python train.py --num_hidden_layers=8 --intermediate_size=640 --norm_place="pre" --norm_eps=1e-05 --attn_scale=0.125 --init_std_qkv=0.0239 --init_std_down=0.00597 --weight_decay=0.039 --lr_head=0.00887 --decay_fraction=0.616 --decay_shape="sqrt" --doc_mask=true --dataset="wikipedia_en"
MLP neurons of a small language model. Each row is named by its layer, matrix (up: input weights) and neuron, and shows model dimensions 48-143. Each number is 128 + 32 x the weight over its row's rms, rounded and kept within 0 to 255. Numbers have three digits each.
After each neuron's rows, "fires on" lists the tokens most often at its 100 highest values on Wikipedia text that the model never trained on. A number after a token or word is its count.

L4.up148:156101166136155096110114095154153153165120099111136177107122150138147130100029130067078148096196193138113106152122105110159103088116052109115155140156129105170135141184149133095122125140105109084123085091119108088130146111095133152057137093141144105058107154135133114111113085122171158073
fires on: "P" 36, "p" 23, "org" 13, "app" 12, "are" 7, "Pl" 4

L4.up458:115066153159152154141080201123157153127161206144121165083083130160072127130110149160144121131131108095143128100129214169108109146091091092105072100185156140151105144150139072148114108111102195035157144131097160091109143110143111124144182109121134129145162140152137119097086081060131139129
fires on: "ach" 12, "s" 11, "b" 11, "el" 10, "ed" 10

L4.up143:086066153125117096110087183177110111101142149113158132120109152186116136141080102170129093167124137076122109148101079159150126120085162076102100115129097132038129150130108103120142144154132169148123082175064132084147202102133158106165123178196089199098145167114127146143126116170159167096
fires on: "ex" 62, "up" 11, "uc" 10, "ep" 6, "af" 4

L4.up268:160126218147149130103164147101090140125107130149145077094113205132171197131152145110117125095122113040129104098137119130129087126096119168098107119156070119109112099125072117146101114133130142086117119148128100126129162127157126123169157149147143090160110213137071134099092115163147123151
fires on: "bec" 29, "h" 23, "am" 16, "elec" 10, "co" 8

L4.up200:145121176115096124067137068109099104103136121086119134161149131093118150153114108119191139154099090156101117157029104150135186093150118090157109111136141157135103071125100052138191120107109097145152084112136092151108081205167125166106119068157128118100127131067120142104154166174133202128
fires on: "ure" 21, "s" 8, "ch" 7, "il" 6, "u" 6, "bu" 5

L4.up108:138081119068117110162110129138107126146148177136131126120162128153156140158177207115114131151159106110125125108097163134147145177101132159047140051138114163113092133133117128128104103161109161048152178094134152087139211108080130147092152127201113120166101166137139109134119065144107115147
fires on: "sc" 23, "rec" 21, "v" 21, "qu" 12, "V" 10

L4.up126:152109070195146086165118138137122126071127133146130108106114101139144124118099099106146144096211101143112133092093189085110115072088136190078127109204157086154122105166159166137176129113101146122216116070158155123042099147153149115112128194090146155091105123137159091131116133112110134108
fires on: "ay" 41, "ot" 41, "est " 5, "eb" 4

L4.up468:184082090158141100097156113130126100074081066120119186143116176141103154090127168152105115091149072129128119103124154094135139119146157108149172140127115083179117115113165086132138104085101114097128148084130087129175155121073121149133131160085174094155127138103136137097092127044167171171
fires on: "\"" 68, "Mar" 15, "an " 5

L4.up327:098135110110039131098092128144086135110099127086096084172133140134182060126194130187109100101137124080170122125115175115141180122129142124087150081151113137144128125140097157139126150171067125089035129135135137060125158128085122133166169128124118134121127115110116115084096091081076136149
fires on: "al" 19, "-" 14, "al " 12, "C" 5, "D" 4

L4.up622:149112130083132133105143075155180118192145127080129134070116070139172104122130129145086145165074140103124129150127132116115126127158082138102126142182186161102102096107098158157119153138179215135080155128180117163105215159078145097105174143119165108141129159105109140094153108149133122120
fires on: "v" 65, "fr" 17, "vis" 4

L4.up562:224108163094157130150078113152148136091168114108088155159111151117091126152172148104122076160060188161103087167114125124076159112098095135114148044124140073122087108197116119103120148129177194116131138203134174121192186094148165163115124154179085122115128085168117129136147130105186125086
fires on: "ar" 53, "or" 10, "Ar" 9, "ur" 7, "te" 6, "er" 4

L4.up217:126150108120121082180114135099175109085082073126179139092224091137102166115116074065090156159113134024134133110077155107121111149116130114110117132169120166111150117109103157109110129096097097146098089166162110141135183107106153169116168144163142109216160121108173128113211102074169120190
fires on: "m" 49, "us" 18, "M" 9, "is" 8, "vis" 7, "k" 6

L4.up407:112125135118131146104145128098137137156085122084134186141107171079143094150134102108141104161161111139136096140105083107097099149208130129124131145150151180168110148118035138143162123110094099135115042100148153142196146095173111180076093110153121208147104097192153127138160156124124160109
fires on: "wh" 39, "rig" 8, "as" 7, "po" 6, "bu" 6

L4.up252:150154109048123092117043180181154131166109096131114092105158112117148094170215101123133091136150144149058112155124150134093147142165112171146169130103147119106099223161087077110139173146102096157121156127100154125129125133166141156125133104164055150165083094135169108132121127113110162136
fires on: "ent" 38, "il" 12, "cent" 11, "er" 7, "at" 7

L4.up54:128138093116110125155108099161185156163136111131143134075126112113136060131133145136193089171088184086135136159156075125107067177143158132152139070103094127085085138138125125161102115105100152155112104131118121081131196111132130116106133112168107130152023130111181117148139115136097127130
fires on: "th" 59, "p" 8, "sc" 6, "ter" 6

L4.up409:171125122136166134120155178090124092110112068209145151182155107124133128097122173065119124095119143152158146101096135103191156116130155115086085071113151145148169106120209109108127145114131128148120127153169137079126120084059121174141097141097137156128079127175142101121108088153139140076
fires on: "for " 38, "or " 24, "n" 7, "M" 5, "-" 5, "an " 4

L4.up51:150128106117088094081101107136128121097098089140112109142150128179165121134146119146091174175152119091185094187060143086147130132158127085125159136147085048070126120115110099101154115082149114146119143068129116125132190088096091160146153138103150113130091103106129145095127179145179162113
fires on: "is" 34, "ir" 19, "en" 6, "i" 5, "ig" 4, "s " 4

L4.up249:153127123162167134097150174138152131093107149150154075134074145223121187146094077127126090163170146166095146134126148089100165158131120118138128090051136145082144155116137147128166062124098172122132127115069148140108107130135124172066179155164108112089128168124111127111124141072138112087
fires on: "are " 35, "were " 18, "(" 11, "pro" 9, "the " 9, "\"" 5

L4.up298:081159169160175092095125121098122127154167105077162125168145102140148106072182132103188121129172173189055189079092198109084100068136111132114153106118096096136149144189124108188130141081135127101085143097150147119150126097134152113143097114110129089185157123147140074106120112136104155140
fires on: ": " 37, "ed " 11, "ted " 5, "ased " 4, "e" 4

L4.up230:124155130138124209113150156115105079125084095139158179130211117132117172145092124092148157083149155121143106096072144151084166075142115088140090060141094189128089146137155121144088097084165106132104128143130127180182071130219154102109105121107118158120136185163143132154180115128131176163
fires on: "n" 85, "wh" 11

L4.up190:172139073137102157164128171166151093049062111181070084105110094136135078140157129182112172128169162099091085072130161117051116118117078142160123168146051103124137128148130093142135146126108137102156092106128095133161117093140118111111160132117092134133172110165105108143121100138157119137
fires on: "end" 20, "ent" 17, "en" 12, "rec" 9, "ub" 8, "os" 5

L4.up498:092142089147106106174165094099139157124179095166202125148111149114086131151161086154116113119192146079164067091100157077083160142090124103164125131159096134132156077084159042071143152106102142102107130135115095171166169138045126159102123058168162132108168148135130129186143102126095143197
fires on: "\n  " 19, "\n" 16, "includ" 9, "| " 9, "- " 7

L4.up322:094139147094217112140182193113095092145126166083138101140110144052101156095116113161136144123161176154118154180096143087105173110197098122139088162122144102134157162125105135099176112141095131110166149144074139179110093088137105119060122129141184076133148151158131055158141132184143137169
fires on: "e" 33, "se" 13, "ra" 12, "di" 8, "ef" 6

L4.up352:123109164103109122135105140153201134082137132179120168089156144137087129094060166157067158129129095157104103178114143130135130118164099080092153099116080166151117115104130103141183120166072145134112125132103161149170160074130141073129133104154128170161081181142139170125145173112097152129
fires on: "ut" 15, "ob" 14, "ou" 13, "con" 11, "Un" 8

L4.up615:088106158105130167201124106107135156133148102151200080086135092160149080140144146053118068098109147109136072110115151105138163110113147135178122112126171128113130158149115108136130129111121122136097190062091107109097150118131124130159151160143131133188121129095190150030161103125109157129
fires on: "th" 61, "em" 13, "2" 6, "3" 4

L4.up65:214132120168120125078103170161108121092177147144120104137157081107129126141143144097175112143077114070140088168112152077146150202173168142171148172146116167104165124126109101112133166105138125079120173181114118118149135113102133157156099126096135177166089157112081141105093172151092114080
fires on: "ing " 13, "ity " 11, "ice " 10, "th" 9, "k " 7, "an " 6

L4.up356:165120154191142032137138135091087113134153127113093120120160131140135096104117128120143151116133105101143124198155124103185149121074087139113137074099114112111163157151160112138098151055144142077089142153107134114136111125074108148152064060125182147098106114146130117157175050100109121120
fires on: "and " 15, "ity " 13, "United " 10, "ing " 6, "n " 6

L4.up78:113137113241164069110141140148167135126102117078124154084161127146117116152185085112147082194171137142131133157122126163153145108104113117144203140088083060136091115141137151127138145198126115158153194117114117150152155093175182137078172120149149139120053145141100113151137184124116176132
fires on: "at" 77, "t" 9, "cent" 4, "mat" 4

L4.up277:068129055124141105157163125125137128111087105133133103150125097099115125084154141062121156091175056153125132162108199117086147109141096096154140141099132108149163131129110117136122124140194136096121141134110152115111057135080181137074067126176098178100115175179078075121165159138116129114
fires on: "tive " 24, "ing " 11, "ial " 7, "ated " 6, "ast " 5, "ore " 5

L4.up194:149084131069105117095078132159137148070162112142148218145124159166150117128097153150095076191135088064083141118106141138120131063162134083077142125149142160115132109132141119097121094129172125079134140108187152090109138135126101111095181139116158100155100221124119170115121109085121117191
fires on: "al" 59, "ed" 14, "od" 12, "un" 8, "Ar" 4

L4.up41:109108125139141142110089119078214170146159085050160082095150146158204109151108183101119171123077092112143103163129215108112090055103132130111188094124103103159130094189101092164117120145133107129158156168141138150209113107087096078077151190091172125079059079095131137132136119147146138139
fires on: "ow" 16, "me" 11, "os" 8, ";" 7, "use " 5, "ake " 5

L4.up211:146131116098185172112139145127106134093100138139187130141112113109134180103120086149181174130179124124160115182112055103101141106170107099103127120149120146144182171141105184184152164141142167159079038118089120104104112106098126110180162126137129156165111119170117130097140127119143083136
fires on: "ed " 22, "h" 20, "l" 16, "n" 12, "ated " 6

L4.up535:135118071137108114118122134123187116106148175145144130151089176101142128136123088095136092208109100148118112089135096111032132126154098112050167101141160181158161140170186132127062103140117089088138149173157128157139104074059177132051106119147095170101063148136124125089141136062123058171
fires on: "\n\n" 43, "(" 27, "born " 9, "198" 5

L4.up436:116102214143094112230129128126159111157115143107129128068142128122132100119134117137113144162100126097149145090101202098049112117139112137104208107188143132161123059146159130125146076152089140157117093115131106180124141115128100086165131135152140136159144085087174115080089099088082148159
fires on: "iv" 28, "d" 16, "g" 9, "t" 9, "ship" 6, "is" 5

L4.up605:072156177110133146126163137206145118144147124110132131065096139165102112125101159115155120148167140107130133119076139112144195155108139100114140141136114115157150034123127120154196051145083093122156145086169146139122084095137056087070185108155183090118122072154117144132123070124180117086
fires on: "more " 34, "most " 22, "\"" 12, "as " 5, "s " 4, "is " 4

L4.up426:154103178161126159156100128177112184140189122055150095129077145145136131120147111156098110194125158138116133182097149081073102145097142138093130091064144115136154091149155138131096083196078140154150089156119220107089118124176073143107111148145132125111097150077156118133118144104128146106
fires on: "re" 82, "ro" 18

L4.up74:163088149057085124069155103169171077177083124085151051071166183113083123168106114122162115106192147150087124126190113075110138126074108107141091158144127165135159150126130127156117150107066104083117126099101161120137092133127141156178201119118066134126207185128151077083145137136178130081
fires on: "ub" 17, "rec" 12, "year" 10, "fic" 9, ":" 9

L4.up177:134143139122129132159156177182089128115141118141129079140155149111186157128117133124121105176090136119106081191129176108106137140112110130126138093094116108164085135098122103124110163121032124150123174100131167116136146065099149136118168183131158063126085146076130163132117121135160131123
fires on: "te" 22, "er" 19, "after " 14, "per" 6, "C" 5, "Te" 4

L4.up587:143103123087073070114111197160123154144193175098106181122108142166110186106128116096153107081082141074144110112135169121086127119138141109153127149070089094129151072131118138062171153129123137112139147129148117132123081151140125072080173125157105147153116147065142110105138129098132224136
fires on: "B" 79, "i" 17

L4.up115:158146128126121093174160178096210118137122118120151118140143131123121124093171171153141080136171133168141164116095136148088143133120143098045110095126116118122115103097110138128203136101014154166101126160092174130145077108140125129110143068157069102091095083095087172169161146127204143157
fires on: "re" 49, "per" 25, "\"" 7, "ated " 5, "in" 5

L4.up309:111110089123133154119058107146135087112145118181169154128225135144083118159134144137142125147142183127136108206103115080143100145121100085106147096165095106130107103163124127135149155137131149076164107146096109137108060165107094151139151105131178099118102125115152183144142113191096145125
fires on: "|---|---|---|---" 22, "com" 19, "iv" 15, "qu" 14, "ti" 7, "-" 7

L4.up596:106165155159115107115124110116144121119109143155171164105109202117052113113116142125125137091142147117148103183084152133124055167125153161123164098173163170162082117200169071111133161116086127142131132075155133127142135149117134159120225126084127155129095137129115130072131098126133089111
fires on: "T" 61, "b" 16, "h" 12, "t" 10

L4.up14:163088159126132132173148132185148166128114149073153174122094115138073101147059118078136112152097120205158127165122131073124181127122155061126087130124157118142158121097069144159117141081184103101100103114105211130161112158155146174218178110110068093083116109133146178142099095048159164116
fires on: "ed " 44, "ing " 12, "ted " 10, "ated " 7, "ished " 7

L4.up367:109087105139108127139126109132152108064078110096121069078160094130132164205144138177109130129193150105138139159134143075129062119168136089056148113200131101103166135197112122084090075125137085126136175099093191131180104099125112099193135144130150150158131152144075107121116134093145116131
fires on: "dec" 23, "fac" 15, "iv" 14, "iz" 6, "qu" 6, "-" 5

L4.up473:143145098113107106101145137117103134174163058124105107151083132081090104125180149117132102137118145184117105100149161125106125131134143165154118082095120066127113171107190145164158114130066171070176137103154162085114109134113148099124136112114091048140122097131138093117152017088139084073
fires on: "ad" 36, "si" 14, "in" 8, "po" 8, "sub" 6, "ome " 6

L4.up254:069086212122169061091154160149111110129082112142197185110134146149106114127109101103158096106085108151114098148110142142095130156158108116160113066121162182124108089114107106159170113159155144137131143096171132124136150125167150153145172100140141099185155151176155134127108103120125169158
fires on: "em" 29, "wi" 24, "s" 13, "el" 9, "I" 5